{"d_mlp": 1536, "norm": "layernorm", "norm_eps": 1e-05, "positions": "rope", "parallel_block": true, "lr_mult_qkv": 0.7, "lr_head": 0.00612, "grad_clip": 1.0, "decay_shape": "linear", "doc_mask": true}
MLP neurons of a small language model. Each row is named by its layer, matrix (down: output weights) and neuron, and shows model dimensions 32-127. Each number is 50 + 10 x the weight over its row's rms, rounded and kept within 0 to 99.
Before each neuron's rows is what it responds to, as a language model described it from the Wikipedia text at the highest values.

Responds to: The second digit of a number split into single digits, mostly years like 2|0|10 and 1|9|92 in dates and sports tables, plus headers such as Species and Medal table.
L5.down455:48 58 51 69 45 61 58 50 52 28 38 40 60 43 64 53 37 33 44 47 27 33 46 48 56 52 47 78 49 63 57 43 55 34 39 40 51 46 45 47 56 56 49 43 30 40 48 41 57 51 45 55 56 42 61 36 46 45 40 39 65 58 47 49 62 50 59 45 56 48 63 51 46 54 37 45 52 31 99 42 65 44 48 62 51 43 57 39 49 44 49 50 55 54 49 59

Responds to: Place names completing a location, mostly the state or country after "City," plus words like area, as in Tokyo, Japan; Boston, Massachusetts; Los Angeles area.
L15.down1251:48 57 53 35 55 50 68 58 55 58 63 50 54 52 31 60 75 49 36 53 52 56 46 45 41 49 56 40 55 62 45 51 60 71 56 54 43 38 40 57 52 46 70 42 65 54 59 67 26 58 43 48 46 48 50 40 52 35 27 49 33 16 54 53 45 58 43 40 33 63 32 55 51 45 47 56 41 60 41 53 36 55 53 69 55 46 60 44 41 47 65 62 62 47 47 57

Responds to: First word-piece of a capitalized proper name split into several tokens, often in tables or lists, e.g. Szcz(ecin), Ste(aua), Ky, McK(enna).
L5.down75:58 36 52 38 39 52 32 30 53 38 53 56 54 57 36 47 52 52 62 51 53 38 76 51 58 38 69 47 56 62 51 45 51 49 49 61 53 38 41 57 48 46 47 48 49 48 60 50 49 47 46 53 53 46 46 32 47 43 59 54 50 59 37 59 46 43 38 48 54 45 33 45 57 74 36 48 52 60 99 42 44 54 50 51 56 52 58 43 52 43 57 56 55 64 47 54

Responds to: Second word pieces right after a short opening fragment, often a lone "a" (aperture, awaiting, auxiliaries), plus Affleck, sundered, knob; weakly, table-cell numbers and "of".
L16.down1479:52 57 54 42 52 37 52 48 35 68 46 57 44 57 49 75 44 51 56 61 45 55 48 61 43 36 61 48 59 57 64 53 46 55 49 45 53 59 29 34 37 64 49 67 39 57 52 33 45 61 59 65 45 53 40 39 55 54 41 56 51 57 48 49 62 43 52 33 54 49 64 64 55 40 49 42 46 38 68 44 66 38 57 40 57 51 40 54 47 39 46 63 49 41 44 48

Responds to: Hyphens or en dashes joining two parts of a compound proper name, such as Dallas-Fort Worth, Mexican–American, Barker–Karpis, Caraș-Severin; also mid-name word pieces like Dunfer-m-line, Mc-Cullough.
L15.down1375:53 40 61 51 28 46 49 48 55 46 22 45 68 38 60 61 42 70 33 52 37 53 51 39 44 58 42 47 50 40 44 41 55 53 65 24 39 58 38 53 53 21 73 49 37 35 49 53 47 59 49 45 62 41 53 39 40 24 53 48 45 56 70 69 45 56 61 47 39 61 55 59 64 49 58 47 53 44 47 52 50 32 56 42 44 57 66 62 38 49 45 38 53 54 41 54

Responds to: Fires on the word right before an upcoming verb, usually infinitival to (wanting to, had to, able to), plus not, also, auxiliaries, and subject nouns like father or troops.
L15.down700:69 48 44 43 51 55 50 42 50 46 65 52 65 49 45 51 55 64 47 40 53 50 61 46 28 47 57 42 64 61 48 45 65 67 31 36 56 57 48 56 43 41 34 58 53 51 56 42 51 73 56 67 55 32 59 74 48 48 49 26 60 51 52 42 58 61 49 43 69 51 54 47 51 41 39 62 60 47 33 37 52 51 44 45 57 36 57 41 65 58 54 53 50 44 46 48

Responds to: Final digit of years in dates, especially release dates (200'1', 201'8'), plus the end of "United States" and of album or song titles.
L16.down481:51 56 57 47 46 47 44 42 53 69 53 62 45 44 25 31 51 43 47 45 48 41 54 57 54 38 47 32 53 53 40 61 67 53 38 47 30 63 56 46 57 53 61 56 16 40 51 69 47 55 51 61 54 60 50 43 51 42 49 41 58 41 36 39 59 51 36 36 39 65 53 48 47 42 52 63 43 58 20 69 57 28 48 45 67 38 44 52 40 46 68 52 43 56 44 38

Responds to: Joining tokens inside compound names and dates: & or - between surnames, "Author, year" commas, day numbers after "On", "On 1 September".
L16.down1065:62 52 57 45 60 53 49 62 49 42 46 49 46 41 60 66 38 44 36 43 30 58 43 65 38 54 63 29 54 38 47 41 54 46 61 36 57 41 59 67 39 42 65 35 35 56 59 47 44 52 53 33 42 22 54 58 49 45 49 52 50 57 68 53 66 49 39 32 43 43 66 32 50 71 42 62 59 34 41 61 64 52 54 45 52 53 61 46 24 58 43 41 46 45 47 51

Responds to: Fires on a closing "ck" piece inside names and words, such as Häcken, van Eyck, Schenck, Affleck; weaker on en dashes after digits and scattered word pieces.
L5.down1343:39 44 50 38 44 53 67 58 58 54 57 41 47 43 50 42 45 58 67 45 68 63 42 32 54 60 27 32 40 55 53 50 44 46 42 51 70 64 46 36 54 47 61 61 35 60 47 42 49 41 56 54 47 70 59 48 55 48 52 58 60 54 46 50 40 42 52 51 69 45 57 54 51 42 55 43 44 46 81 50 45 60 52 29 49 39 41 54 49 32 38 61 40 37 50 46

Responds to: Mostly the line break right after a sentence-final period that ends a Wikipedia paragraph, often before a heading; also nouns like renovation, excavations, conservation.
L5.down956:47 50 52 56 54 35 28 51 56 34 46 41 54 59 31 63 58 50 40 54 46 40 52 58 51 63 63 40 45 47 58 50 51 65 30 44 45 57 47 43 38 45 59 56 54 46 59 28 46 50 62 50 49 37 35 37 53 58 54 55 42 37 46 69 31 30 45 54 37 48 56 59 64 62 50 51 62 65 48 59 41 42 50 38 68 48 43 52 48 49 59 49 52 60 35 63

Responds to: Digits within dates, mostly the day or year in table rows and match or episode listings, e.g. 1[9] February, 2[0]09, 20[2]1; weaker on table pipes, list dashes, "During".
L15.down613:58 48 54 51 38 46 45 47 52 40 49 45 31 53 46 59 41 62 62 69 54 34 54 52 37 39 53 69 30 60 53 48 51 38 50 69 40 55 62 68 42 40 39 64 62 41 38 48 50 44 54 47 63 63 67 59 45 59 60 48 54 59 62 61 34 51 51 48 54 62 64 55 52 50 50 68 57 51 72 47 47 52 52 49 64 43 53 43 40 52 49 40 51 45 41 66

Responds to: Nouns or adjectives naming a field of activity, such as sport, law, politics or military, that introduce a compound, as in baseball, criminal trials, courthouse, military awards.
L5.down632:71 42 61 52 53 52 37 51 51 65 45 52 46 58 50 55 55 44 34 67 54 52 56 61 36 35 40 69 36 48 44 55 47 61 47 43 48 46 41 50 35 44 42 53 44 67 73 41 48 58 61 50 51 36 68 57 41 54 50 45 64 45 52 56 56 31 50 35 51 64 60 48 54 58 60 25 49 52 56 47 46 50 41 52 60 43 27 58 33 36 54 49 58 51 73 50

Responds to: Word pieces or periods right after an opening capital letter in abbreviations, codes and uncommon names, such as H.G., A.M., IFK, KAZ, Huns.
L16.down1292:61 43 66 50 50 55 22 53 58 44 50 55 45 54 34 61 52 61 44 48 38 43 57 25 67 49 50 49 59 62 63 63 48 61 56 61 37 55 51 54 55 48 62 63 52 32 34 45 53 42 54 55 56 44 44 55 37 42 53 59 54 64 56 55 67 44 54 50 47 48 56 77 64 55 49 49 48 55 35 68 65 42 51 62 46 55 50 51 52 49 35 43 41 42 58 38

Responds to: Function words mid-clause right after a verb or subject and before its complement, e.g. "grew to have", "reached for", "would have"; also blank number cells in tables.
L15.down1049:36 53 61 49 48 39 47 67 55 58 51 39 42 57 62 58 53 47 46 50 65 61 49 48 48 34 46 61 55 52 57 56 43 39 68 36 54 34 55 56 53 43 49 46 59 50 67 44 39 52 57 67 72 40 44 63 44 51 53 40 39 54 52 58 44 46 60 41 44 49 52 50 39 58 56 45 48 51 57 49 29 45 49 42 33 56 47 67 54 58 44 43 43 69 58 35

Responds to: Day or year digits right after month names (October 9, August 24, November 1956), and word pieces inside long or foreign names (Wob-b-lyman, Th-umb-ay).
L16.down1179:48 30 44 71 56 62 40 57 44 61 52 48 38 36 61 33 52 55 54 60 63 67 61 48 57 49 37 53 65 43 50 40 35 54 46 46 52 56 54 57 58 37 50 27 50 51 36 38 61 38 50 62 42 46 52 34 49 51 55 60 61 40 40 51 47 48 66 51 58 44 37 44 46 62 63 51 65 66 54 48 49 49 52 48 43 42 42 37 50 42 46 63 52 37 69 46

Responds to: Head nouns, often the last word piece, naming the role or type of the subject after "was a/as a", e.g. salesman, driver, station.
L16.down145:54 65 44 48 40 39 54 50 49 55 52 46 46 37 54 55 49 52 57 39 54 48 44 60 40 59 56 47 34 57 53 55 50 43 64 38 38 50 41 37 39 51 29 32 38 45 64 33 52 57 46 54 43 53 59 57 75 42 42 55 37 43 57 42 52 45 45 39 44 47 49 52 47 61 42 67 56 59 55 56 53 54 39 44 55 36 46 47 46 52 66 51 56 43 22 67

Responds to: First token of a surname or middle initial right after a given name, in lists and tables, e.g. John L(asseter), David L., Ralph N(ader); also digits after thousands commas.
L15.down1014:52 55 41 51 45 39 47 64 50 57 59 57 54 51 38 62 50 44 45 48 58 49 68 51 46 37 65 40 49 67 29 44 34 62 46 59 48 59 66 69 48 65 39 47 53 53 38 56 60 50 42 43 46 56 52 51 47 45 56 39 31 60 40 59 50 38 47 49 33 49 47 51 52 55 69 52 60 52 53 58 63 53 64 47 41 48 43 56 44 53 52 38 66 37 42 49

Responds to: Capitalized first word-piece of an unfamiliar proper name split into pieces, often foreign or fictional, such as Val(inor), Ur(wick), Sel(angor), Mon(astir).
L5.down985:53 41 46 39 31 61 48 37 60 64 51 64 54 49 58 54 46 52 65 45 57 57 46 50 34 39 61 48 44 40 50 58 49 40 50 47 60 45 28 52 54 56 42 45 35 56 56 51 65 34 51 43 60 40 54 63 45 42 56 65 38 63 37 42 49 73 45 56 50 71 45 42 53 60 50 48 51 65 88 55 53 47 45 72 29 52 67 52 51 64 38 50 49 59 20 45

Responds to: Diffuse: mainly the first word of a new clause or phrase, often a subject pronoun (they, it, she) or a verb (doesn, peaked), plus section-heading closing == and Billboard in chart lists.
L5.down1522:39 61 43 43 57 41 63 52 57 45 73 49 52 58 35 48 46 62 48 64 38 48 43 51 51 58 46 33 43 48 60 60 51 62 60 51 65 37 50 36 54 42 48 42 46 36 32 42 54 58 54 39 51 50 56 51 52 44 59 43 48 47 48 40 52 55 53 55 45 62 51 49 37 45 30 42 55 44 46 61 57 47 64 52 69 45 43 43 44 57 61 51 43 52 61 40

Responds to: Nouns or word-final pieces naming a person's role, occupation or title, e.g. soulmate, inmate, detective, producer, General, songwriter, often in credit lists or obituaries.
L5.down1107:38 47 59 54 28 50 56 42 45 53 53 48 46 41 41 43 64 35 53 57 40 58 42 53 47 56 62 53 44 42 58 44 54 48 50 34 43 47 43 59 44 67 59 45 56 45 56 67 56 60 57 52 48 58 49 62 40 41 44 32 57 62 44 48 28 46 72 52 46 61 41 55 58 33 54 36 41 47 40 44 33 62 53 52 70 46 34 52 49 55 42 72 52 69 45 42

Responds to: Word-piece continuations after an initial l or M, as in l-int-el, M-uns-ie, M-ols-heim, and line breaks after a sentence-final period that ends a paragraph.
L15.down924:37 47 56 47 69 52 49 38 58 40 75 49 41 43 50 61 56 38 40 62 71 54 46 46 47 70 36 61 24 45 51 37 56 63 46 41 57 52 41 58 46 63 34 22 52 51 47 61 42 40 54 59 40 54 54 46 67 47 43 39 50 19 62 42 58 62 40 51 36 38 61 57 63 37 59 37 30 45 70 47 55 68 44 59 70 60 56 46 58 44 44 54 64 49 47 63

Responds to: Fires at the first token of a word or name expected to continue, often after a or a comma, e.g. V(izcaíno), sp(oon), a ⎵(6'5").
L16.down1295:62 39 28 72 43 48 56 54 58 33 50 51 45 42 60 44 57 31 45 47 62 48 51 50 47 58 49 39 43 59 49 48 53 63 63 62 48 35 50 52 42 52 43 36 46 54 67 48 62 32 60 56 62 52 49 67 40 41 63 60 65 45 35 62 38 57 54 29 72 58 49 49 37 48 64 40 62 57 67 45 51 52 44 69 56 55 48 37 50 45 53 47 54 45 59 32

Responds to: Head nouns of descriptive predicates that say what someone or something is, usually followed by "of", as in friend, member, president, part, one of the biggest churches; also "which" after a comma.
L15.down1066:46 50 54 32 54 58 38 37 48 58 50 46 55 62 49 36 54 73 41 57 51 44 64 36 35 51 45 55 51 49 35 47 56 59 41 53 36 50 59 48 47 46 58 25 60 36 40 39 57 56 50 22 49 69 54 58 50 55 50 49 41 30 66 50 52 42 57 54 51 57 47 52 61 37 70 62 39 40 51 64 63 58 67 31 65 49 61 55 55 47 52 42 63 42 41 63

Responds to: Nouns and verbs about asking for, giving or obtaining something, such as request, granted, awarded, loan, received, secure, fund.
L5.down1396:50 49 38 58 50 45 52 36 36 38 53 40 44 43 33 53 49 35 35 49 49 60 59 51 52 34 52 52 50 37 37 30 38 60 60 55 54 65 63 51 39 51 53 60 60 54 58 43 61 56 57 49 58 33 50 46 40 52 62 45 56 49 33 50 67 44 53 50 50 47 51 61 36 36 68 43 46 62 75 40 38 30 62 48 68 61 49 46 48 53 40 36 60 40 51 47

Responds to: Function-word continuations inside clauses or titles, e.g. contractions in song titles (Let's, Don't Wanna), infinitive to after needs/obliged, could not, and.
L16.down705:49 50 52 61 49 51 53 37 55 51 57 57 45 52 58 39 44 39 57 44 43 43 53 42 26 46 51 62 57 47 50 37 48 36 41 46 56 50 63 45 57 62 50 54 47 58 64 58 54 63 49 47 59 65 40 41 59 33 40 43 31 58 72 38 47 64 59 32 60 51 51 44 44 61 47 60 59 63 40 52 67 46 43 64 53 48 62 34 36 39 60 55 50 53 56 52

Responds to: First token after an article or "as a", usually a noun or word fragment, as in a news, an imp(romptu), a "uncomfortable"; also dashes within numbers or compounds.
L15.down564:57 37 51 34 32 42 66 48 45 49 34 53 56 53 55 60 32 32 45 73 47 50 32 59 63 44 54 50 47 62 44 37 38 39 48 44 37 37 61 50 46 36 63 60 51 53 59 46 56 55 58 34 43 67 31 56 59 53 43 53 43 42 41 66 62 68 53 34 58 53 46 61 54 55 42 55 58 46 56 54 46 39 48 63 51 42 47 46 50 51 42 32 53 43 48 63

Responds to: The second digit "0" of 21st-century years written as 2-0-x-x, in dates like June 13, 2015 or 2000; weaker on mid-word fragments like re-f-ine.
L16.down1222:55 51 43 59 40 42 50 60 43 47 48 49 66 56 40 68 44 44 47 34 41 39 46 51 42 68 62 63 47 55 55 44 49 48 45 62 43 39 38 49 49 53 60 45 45 47 65 45 33 52 38 54 36 41 61 46 42 58 61 58 54 55 49 46 51 52 44 45 52 59 57 58 56 62 66 38 58 59 53 41 53 53 53 53 55 60 64 49 55 41 70 46 46 60 32 30

Responds to: Fires on the second or later letter inside acronyms and abbreviations and on periods after initials, e.g. JLOC, RNVR, Kenneth C., ALCS.
L15.down868:62 42 46 59 69 52 48 50 57 43 42 30 35 61 45 51 45 42 59 37 64 44 72 52 56 46 58 51 42 64 65 64 60 37 55 39 55 39 37 49 51 50 50 56 58 47 43 53 35 57 44 36 32 46 38 48 64 53 65 50 52 41 43 46 42 50 56 57 32 28 51 44 46 54 47 58 46 55 64 63 69 58 44 56 65 33 56 50 41 51 60 53 43 44 50 47

Responds to: Fires on the apostrophe in contractions after pronouns or verbs (It's, wasn't, doesn't), on hyphens inside compounds (get-together, gung-ho), and on mid-word pieces of names and rare words.
L15.down978:47 56 57 54 34 35 70 47 39 50 61 45 50 38 41 49 53 35 61 83 57 42 48 58 50 45 62 43 35 47 53 44 39 69 51 43 41 48 46 40 38 47 50 45 49 46 34 52 50 50 42 37 39 43 56 32 42 63 51 59 43 54 41 45 45 47 58 48 34 46 42 45 46 51 45 34 48 54 91 46 57 58 50 39 39 32 44 61 47 69 37 39 58 72 60 49

Responds to: Main verb right after a sentence's subject noun phrase, mostly possession or hosting verbs such as had, held, owned, hosted, received, plus some junk tokens like InChI.
L16.down569:57 39 51 48 52 40 44 56 70 48 56 38 39 65 41 55 33 50 38 62 48 62 34 43 41 42 54 41 46 54 62 61 56 31 52 46 45 44 54 40 43 44 57 48 64 55 46 49 52 56 44 73 46 59 74 52 56 42 48 28 53 53 41 49 64 47 69 44 54 41 64 50 52 49 47 66 39 42 46 37 50 50 42 29 48 41 49 60 43 46 54 39 45 50 55 42

Responds to: The first token of a date, such as the day's digit or month name, after "born", "on", or "(" in biographies, e.g. on February 26, born 13 April, On May 17.
L15.down728:38 34 74 71 61 55 45 60 41 47 56 55 44 58 45 58 54 63 49 53 48 51 42 50 40 47 44 45 41 59 48 37 49 73 60 54 53 76 61 68 47 40 35 66 40 48 43 37 59 57 44 53 47 51 35 56 59 56 12 61 60 37 56 54 42 51 48 44 60 56 58 42 63 55 50 43 35 53 64 70 65 46 65 63 55 28 51 41 40 67 58 41 40 47 55 57

Responds to: Past participles or verbs right after a subject or "was" that need a following place, time or agent, such as toured, built, served, sold, and prepositions like between and along.
L5.down388:43 55 55 65 56 39 44 43 48 44 40 33 45 40 52 60 48 42 52 42 60 62 54 50 34 34 41 65 48 75 44 49 43 55 43 41 47 54 67 45 46 63 44 56 57 44 57 35 46 48 64 54 67 34 61 40 37 57 67 64 59 61 55 39 64 48 60 38 39 82 58 51 48 54 51 60 35 51 67 52 50 64 48 56 49 39 52 46 64 41 39 64 55 47 44 40

Responds to: Mostly the last digit 9 of four-digit years such as 1969, 1999, 2019; also scattered words in tables and lists, like Federal, impact, Cup.
L5.down725:42 54 57 44 52 35 57 55 56 53 42 58 81 61 63 44 50 50 36 47 44 65 46 59 55 49 18 47 38 30 61 47 46 71 47 59 40 59 33 54 54 49 36 65 44 26 39 43 45 22 44 55 55 62 23 54 64 50 28 43 46 35 46 43 49 46 51 54 54 34 66 57 40 47 51 53 37 62 47 57 46 19 61 59 37 47 38 61 44 40 63 49 50 40 67 49